From a checkpoint of a small transformer trained on Wikipedia.
Size: width 256, 2 heads of 128 (1 for keys and values), MLP 704 SwiGLU, 8.45M parameters.
MLP neurons of a small language model. Each row is named by its layer, matrix (gate and up: input weights) and neuron, and shows model dimensions 128-223. Each number is 128 + 24 x the weight over its row's rms, rounded and kept within 0 to 255. Numbers have three digits each. A neuron's up and down rows have the sign that makes its largest values positive.
After each neuron's rows, "fires after" lists the tokens most often just before its 100 highest values on Wikipedia text that the model never trained on.

L2.gate669:132140150175096146131174112129131135132153104154137104166100147119147066149076127074118119127105107127160131108099131105140147144116097155142140107093098169162152142076097105103153148114114094118110118090143077116121123127061097109144144088115114114129162137125100126092157136126145117129
L2.up669:114142138112135162122169135171125105120137139149095179135069142123115151124113143150144161099111124139166146088111151144101104129152078138127152143070142155132125148050120061102167125102141078139110160086118130140141143186090155086140135146113121129101139116112116118172088123120114173152
fires after: "\n", "===\n\n", " ===\n\n", " Sh", "\n\n"

L5.gate7:143154081095162137121143103069105137126134107121131147160108132070125105138150131146140153089130141120154112102132096173162131159154137093120127132128106127155085096108140128104153171142091127128090152137132118122099141111113121118138101154128096131137100140127142122100139119113083133104
L5.up7:131143130136081153128135124098136109132082156110119151140110075137161146127111122135112131166130114144119087189106123106143145114184092195116104138112149125140155111118132119132128131104133110106110117132120129131123113127181129090138108145122128128105139167177167154122173110120134121205
fires after: "0", "20", "5", "1"

L2.gate581:163128154093136174103135125114127147132113127114106155102137130121137101119131137137098186136121097157129129101134109111101132137119128115156166170129137099131138095132126091123111136142119170126113131133125110157136164072136130157181119121125130162138126130113154142115067118156118127123
L2.up581:102107137168130122109145096126099107084143132074100119132107065078132149157163118175115128086124132166161154145098142147117150107104109142156136127100168115111104131110156119127092145158132108104107139124094115168129116129121180159118128113113115113163195152118123123166098123087086160134
fires after: " The", " the", "a", "i", "ra", "rop"

L2.gate601:135137125148128112115164121110099127139159124148163147137171119103120113157130163122100122134133109112165155144125144104162114136156157151156162094093157130111122123144117140087073090127143155156150099120058115099097116122129125133150150131130139133161101097113120136118108089106159146146
L2.up601:122155107144140156121160157105129123146089197121104092152094129122152109150091119131119139125126120120143097101131146112148092111155149150130099136128062119138149129135143152159147101124097111118164131113145113138099131102177123129160127140152156115106145113108098072134086142132083129076
fires after: " W", "1", " Sm", " over", " f", " F"

L2.gate101:133103148104170130152138103123161142149111111158139139086143183136130086148089127155126116119134140123146107158148152122121104130140139147169112111109160139130164139157092177107146111080174145182137102110130126109132145149129113138163160118152133135155139189142075145121137117150126125093
L2.up101:139112097110101154134125127100171126135118126101115136166165151134120098113123099128134132109116172142135157093189124155140127110166099126081159143113120151082114164150112112129126141111124146117150157125141161109144121099126095121098135093132136119097132160125136119108103152129128131133
fires after: " F", " f", " L", " N", " A", " Sh"

L4.gate258:088090136106117171161105146142151116145124143116139126148156109108124116159114117141113106145139125172161120098109120123130114126100088105107162089108171158146144144070125100100129073124163129167109170116138141104129178133111145120104093125144147141170172130129153126138135105122141152123
L4.up258:119155139104113140150134110140133070093105125159095129126166134101139147129129142128134145148152130068103127144129136160122124143125132151158162121134147118115138156144118133172101117144122119135152163156125117145130160152144155115090083139147151167144141105148111162066155076117117142073
fires after: " (", ".\n\n", "==\n", " l", "\n\n"

L5.gate682:123151108118113111104141154136136132147136147130142089139180108145119136176088099090196138115142079083134121125138089120168142129153164118126136128110123125120124087087105142155107117103139107110104139180091106117144100120161130153144085133158160106092138126143103132141171141146129123104
L5.up682:170120151159129116129132143136104100115092165114069083136147117156143141123117142159141102180117071113145162123112117145110104136107136145156162123153172112123116113154145130132134141139128132122115116115104150160104119155133081145099129123129135063157132116105107140096112181105173142133
fires after: ",", " which", "),", ")", "w"

L5.gate591:128121114129170174112128162097103114120117090115164121130164138119169164108158109131099112138141121148123115149075169121107143059106145098089108076075132148172132116135133154151109114130140132119127112131136135116121114158125142142126120144171130132146151151173124170138117113087145136107
L5.up591:109111114149135109149105069139134087124151106127170128101134172136125130112171182139102111116172140110106131146178153166116156122105148141139166124139139123137139147078136143134098170095124135122164125100107111202126113085076161103153132157128148130109146122124135125131134139129181132114
fires after: "born", " in", "a", "."

L4.gate673:095112107123119132105137118133149112097171111128114173120121124095128106103131124142136163114104118097123115125135109172122130136170131080137141164113086118145159109171140135115131123121132120141096117131137135131134136170086135161156077077095151112157094175146142145155110129129081156175
L4.up673:102091097106159156124155134143102119122093105153168074080074106123139102118158115132141168113153102140171133108111109146123149178134101113152165141085110119131110086097153119077121152110102139125112118124115141142125136131125139138103072166149128131117161123130161102121106139094112198129
fires after: " the", " a", " The", " an", "20", " his"

L5.gate127:101151129138116136124158122149103107116123082156140128093155150104124113165136123151150135151098050153139137119116168115147175107147134120110101151117172154141131132136127107140119156146105163140109132137146134155133166109122115134113145134164125135132104123156129118114128156156113093150
L5.up127:126155142123135101079162144175084132115139143137153150136184131120108133128108113104136124174102161140084118153151149157134129100119097071158153101140130130063150126133141135093145153162120163123145138107081139119151156131151136147106162141175154153135102108100128120137090134119116076152
fires after: "On", " on", "born", " On", " born"

L5.gate171:098131138112157124144169125140137107128156141106112130137166109113115112170151101144126129130104120102145125109102097100140139126139085089118102157104117135141129141110133085111072114150097071163133144090088142131126095084086064163089164129102154108108154153166164124112127145142164121141
L5.up171:159067104144132120129079104125140127163158101144101105140159102121144096113122088094184141135159092162143093127126151087131111163112107131150118149172137131160124138127112094111114119128167157129157140113100150133144112134136123092151136122122165147157102105102108137105137140132123131133
fires after: "0", "1", "3", "5", "4", "2"

L4.gate474:128128130164145111159147164147155096096146134106112105134117113101098108150102135076122147110112110120154097082133134120160134113150082134079119105136096107142115129167173123137130125145094080130161117125112154166141140152129113169096114159101138159113135120126121123140099112182130134145
L4.up474:137101134145183121118111123118106118118125184161092069166135142106165086086134110121121147098151123119132138177130164116152092144137130131109120145095149142125130145112156084105103159116121102116138102073121171173101126162079119142139147100120081144129102161116114120114128149105106115127
fires after: "0", " ", "3", "%", "1", " —;"

L4.gate523:146159144115125129160121154135128177154110123098123150125104142137140123103156108092132088137111130128113128167098144117122136122135153061130126156126098106151128127138147127113124097108100146154085140118084118143147144102111135114148128117099085110091129192123073127089092092132151125154
L4.up523:113153152134116114149099168154124153112126142114172134121152130112115116137122145151131149065135143189110101114127153095109135132168164112142132108100168103145146193087111086134106143121122132080145151114146154135156129135087131114143119142158091153127144107112128128123095153097130155092
fires after: "20", "19", " In"

L5.gate501:084102171135133110083153117124103056116109120116121119149131140116129119124135147135091129170170121099159151129150137129119173146086130134135101127147094136170091156129123099155098115139083093154087155103135130139115148131081111147111092080180103115125131133130136131139131117137138187147
L5.up501:118110078124112112133110113127123111069118113128144065107130163124136145121138152104080157096096154151135114115162109137130118116152147143132102112132094106113131187142149153135152127117113125134110158141128146143133163116149160115103099113112076091131148161125120125142126070135095128113
fires after: ".\n\n", " |\n\n", "\n\n", ")\n\n"

L2.gate493:099134137111205135175138164095133124136145115110117129165141166136122155153084149153133112116145122127118139142106128099084138157179141111098145123115110105143124128122102082107142108049135105127103126118086133127112126114097131112084161104100113149149127130133124107151127192110090139117
L2.up493:166126104117159094178126140119096126147160157135148132065147139145087166158099126134115109105123147144183138106128167129130135090158165154121108159128156076110121154126135138137156102113142112120105069117107180111146111118099121141116147148152186153142165153164141166098123079157122114117
fires after: " w", " W", " L", " r", "W"

L2.gate566:160147098096184091109131107141126107076125134132135106139119136111156130148122073126151106134128166149124096128160107088063105183148176115143151150138112144103147153098130128118147109132184172119154126140082160151153110092129129139146102073115118060112154131154140121142132101119145101122
L2.up566:126085164097134127117136128136079116125118121123100126095118087123145122131114128131123120145113142118119142205132138149120149110171094148133201102127153133128109155138128119112123110104135143142166151072127092185128137093116146121111127151081144121086132115104151130137119141144130116137
fires after: "os", " \"", ".", " (", " T", " in"

L2.gate509:142142109142115110149116143116107143127113107115122090112131140169114142181056107138163111118096140122116113117125159112126151156124128120110133127141154140111104146161158120113120101130136098114135119126136139106148109117113119139140170165164120160151090160086150081095113157110143094118
L2.up509:101167125152142133120114122141148136145121083097145100087081092141160119127144112167102154142136162148144116076161129119133161104128120102078074164117151083128145080134105156152114121133144151133106148142172128139137153181161114144105110066127197105156137158136147148112157085156096077127
fires after: " ch", " |\n", " Ch", "Ch", "ry", " V"

L2.gate337:141128109157151117152118107113107111132143129106142132096159145143132107158126125161146074160134157149211117066138111120112141131082143158117117103131138137133127141121149116109093101132112162104097169151100146147156124087126153139101160134150108094148162154160166162156137125128115106079
L2.up337:112119132145159177143101075136135112144072106112090127140125136115098103062164113100133127131144186152120140129125136141093078119116134128129134137177126103106157113134140166103148118137168137151129128129138131142166117146167114104104128099149066124114118172085121139078101187106097102126
fires after: " B", " b", " Ch", " V", "B"

L2.gate61:119122127132165109153180152123118086098182120137161122105146175126120121134137133169166106112129135101142109125110078093144131140120149143101177134112136095151151145154105130149120107142110076120092101073108156153104126117137157141129136150088111090126154109142113132111116095131126142141
L2.up61:164116103095095152124112111141105114113118136062162102127163120121139109153098128151104148110141144130131125108111165170134092100149120151139128141142171161138164148139144135165118129097157100090138115105117128130127181149083112115140133142098098116092138129077121127127097156145117141075
fires after: "ra", " W", "W", "w"

L2.gate461:105109186096149121092130147122132113138113113119094121116119118138139115095086155126106160127119126122170103121133117112112137130128095076120111151126127102103136125104135126106127115121153152104065158133145083125095103091128149155100114130113100138111115104134116114146124145114141132122
L2.up461:157105122137102133101147154129101129076085145144119183125157143094157130116099119106131155144151142150135167128065120163123120141127109123144132114102135128139135137133153107128129144110139143111109179127129121119149117103165098106136099087158138121105145122129115107140109115083119128082
fires after: " In", " H", "In", "H"

L5.gate335:128148174099126154132157110171124125156154149137172133104171112137098087125134070082159073130124137105136149134129103097140158128094110136105122123139079181123148145140129119122128147131146160090133138137132160089153115113088149128122133120117157175128114130128111142101118139091158139129
L5.up335:117090162094106147103121143107143105122096102138147114131152153160155132139098176162150149097096124070075119127135107123096124121132133153084131124134125133152138176111157085112144178149116126163126144136108118145090146098148094143146104151128145137084156107126109137072146101100135119146
fires after: "On", " in", " on", " On", "In", " In"

L2.gate421:126081124127135088154111118119112129105124118120118132137115146175119129128100116099092117130111107128150109066116147136141096139101093117138134129122110106088134093166127112142144120103112131082169088113090186074137139086120098116068123139136172126140152100120160121102140114103081104115
L2.up421:146134120121100108142158117155094109103128139135106135108156144144155140149113095139130124150147140132157152130082112122112148137115091104112149095090098139142094101122154116145112122147079135151134160103177119109124167122068145133142109127091164160143135124128147129124128108109143099137
fires after: " n", " \"", " pre", " U", "oc", " sh"

L4.gate39:133166130123137099148149105102142115151107120154158137117120120115127152105135079178112170130129102112165117134143096102109115130127159177104087144173163160132136080113132139117154121119108102112138104119119121111128140067101104121106125079183143134100125126175156077104128138140157149116
L4.up39:108135142108147115128111096126110110151105123101121141097123080135127131161102153203158093126145113126159102158174138157146133190121131151105117120137148134094147116154095140137117142113130128100120135124146147070103155116117120116102062097119096098134125103125119109123120125148098141162
fires after: " S", "'s", " R", " a", " w", " b"

L2.gate657:115107126100104151106135105123124111170170133135146128172124148134096141121124121125142116136093138163167117102151092112120145169092089139157118078098105142111115153150141142121107151084159145150133128091121138124149094100146119107139155137150159103119117159128132081110112061128092091117
L2.up657:061140122089130133118205103144123116136115126079105137094096118132145117161159137144112146128119152076141099133152123115140164160118134104128173123109166096163137133125163142177116142158150127107139180094095103113138161135123095070114110100110127088133167132148126104113149090131085121141
fires after: " D", " d", " H", " b", "i"

L2.gate29:094157146152110175097169125145132092146139105115098085141110154088150135148092145123096098120140114106160157108079094122107118094092100135124122110100170157137132125122155128113107093086143109137127117142148110118154116130139121142098126111140113143129133116133133152127109102141171125138
L2.up29:094112139156145132104117114133124126150083146140095120100124146103114122158137107123108124136136092137163182114142101098149128092165157074123155136117115132133179116117127095152156107156142149134131116162136146135151104155154113156118139151120117122125132132108144149088152148097105107113
fires after: "\n", "===\n\n", " ===\n\n", "eth", " Th", "H"

L4.gate649:103126097134131126134118143125169096121093120134149129155139075174132128113129093149199110188147119150117174125115163136099140120131131132150118105099100096125124147117134114138125143103099095112117127117138115110146143106133114150134120115120109173114119163146130082117118105116124161123
L4.up649:136160137111141101131138113148132123078148126175116150115181115158151120099122121164147087089168095109097111150136142114124121116102129101145145142094092117160128138140167154133095146123148138139088110143138104121129086128120157118182119108131109097115118111127144135113101092110151126141
fires after: " in", "In", " In", " March"

L4.gate57:141127085096151152131134133079129108131135117120155123133136085131139094129091175185140118118133112111112136121141111137078150134163166086101173132101141105087154152103150153135098134126077147101116105124118118107141107113124148161100121139106150101111139120108105095109106171132094106125
L4.up57:137104085168107118106133170148158118142160099108102155154105157082142109140081124118162111116121122130165145073064093136155137124118103131090127153125158142124122088125114108147166149158174122108113082133114161134104173142137108146136132141134110159125127128089126171129167153163124141159
fires after: " the", " The", "The", " h"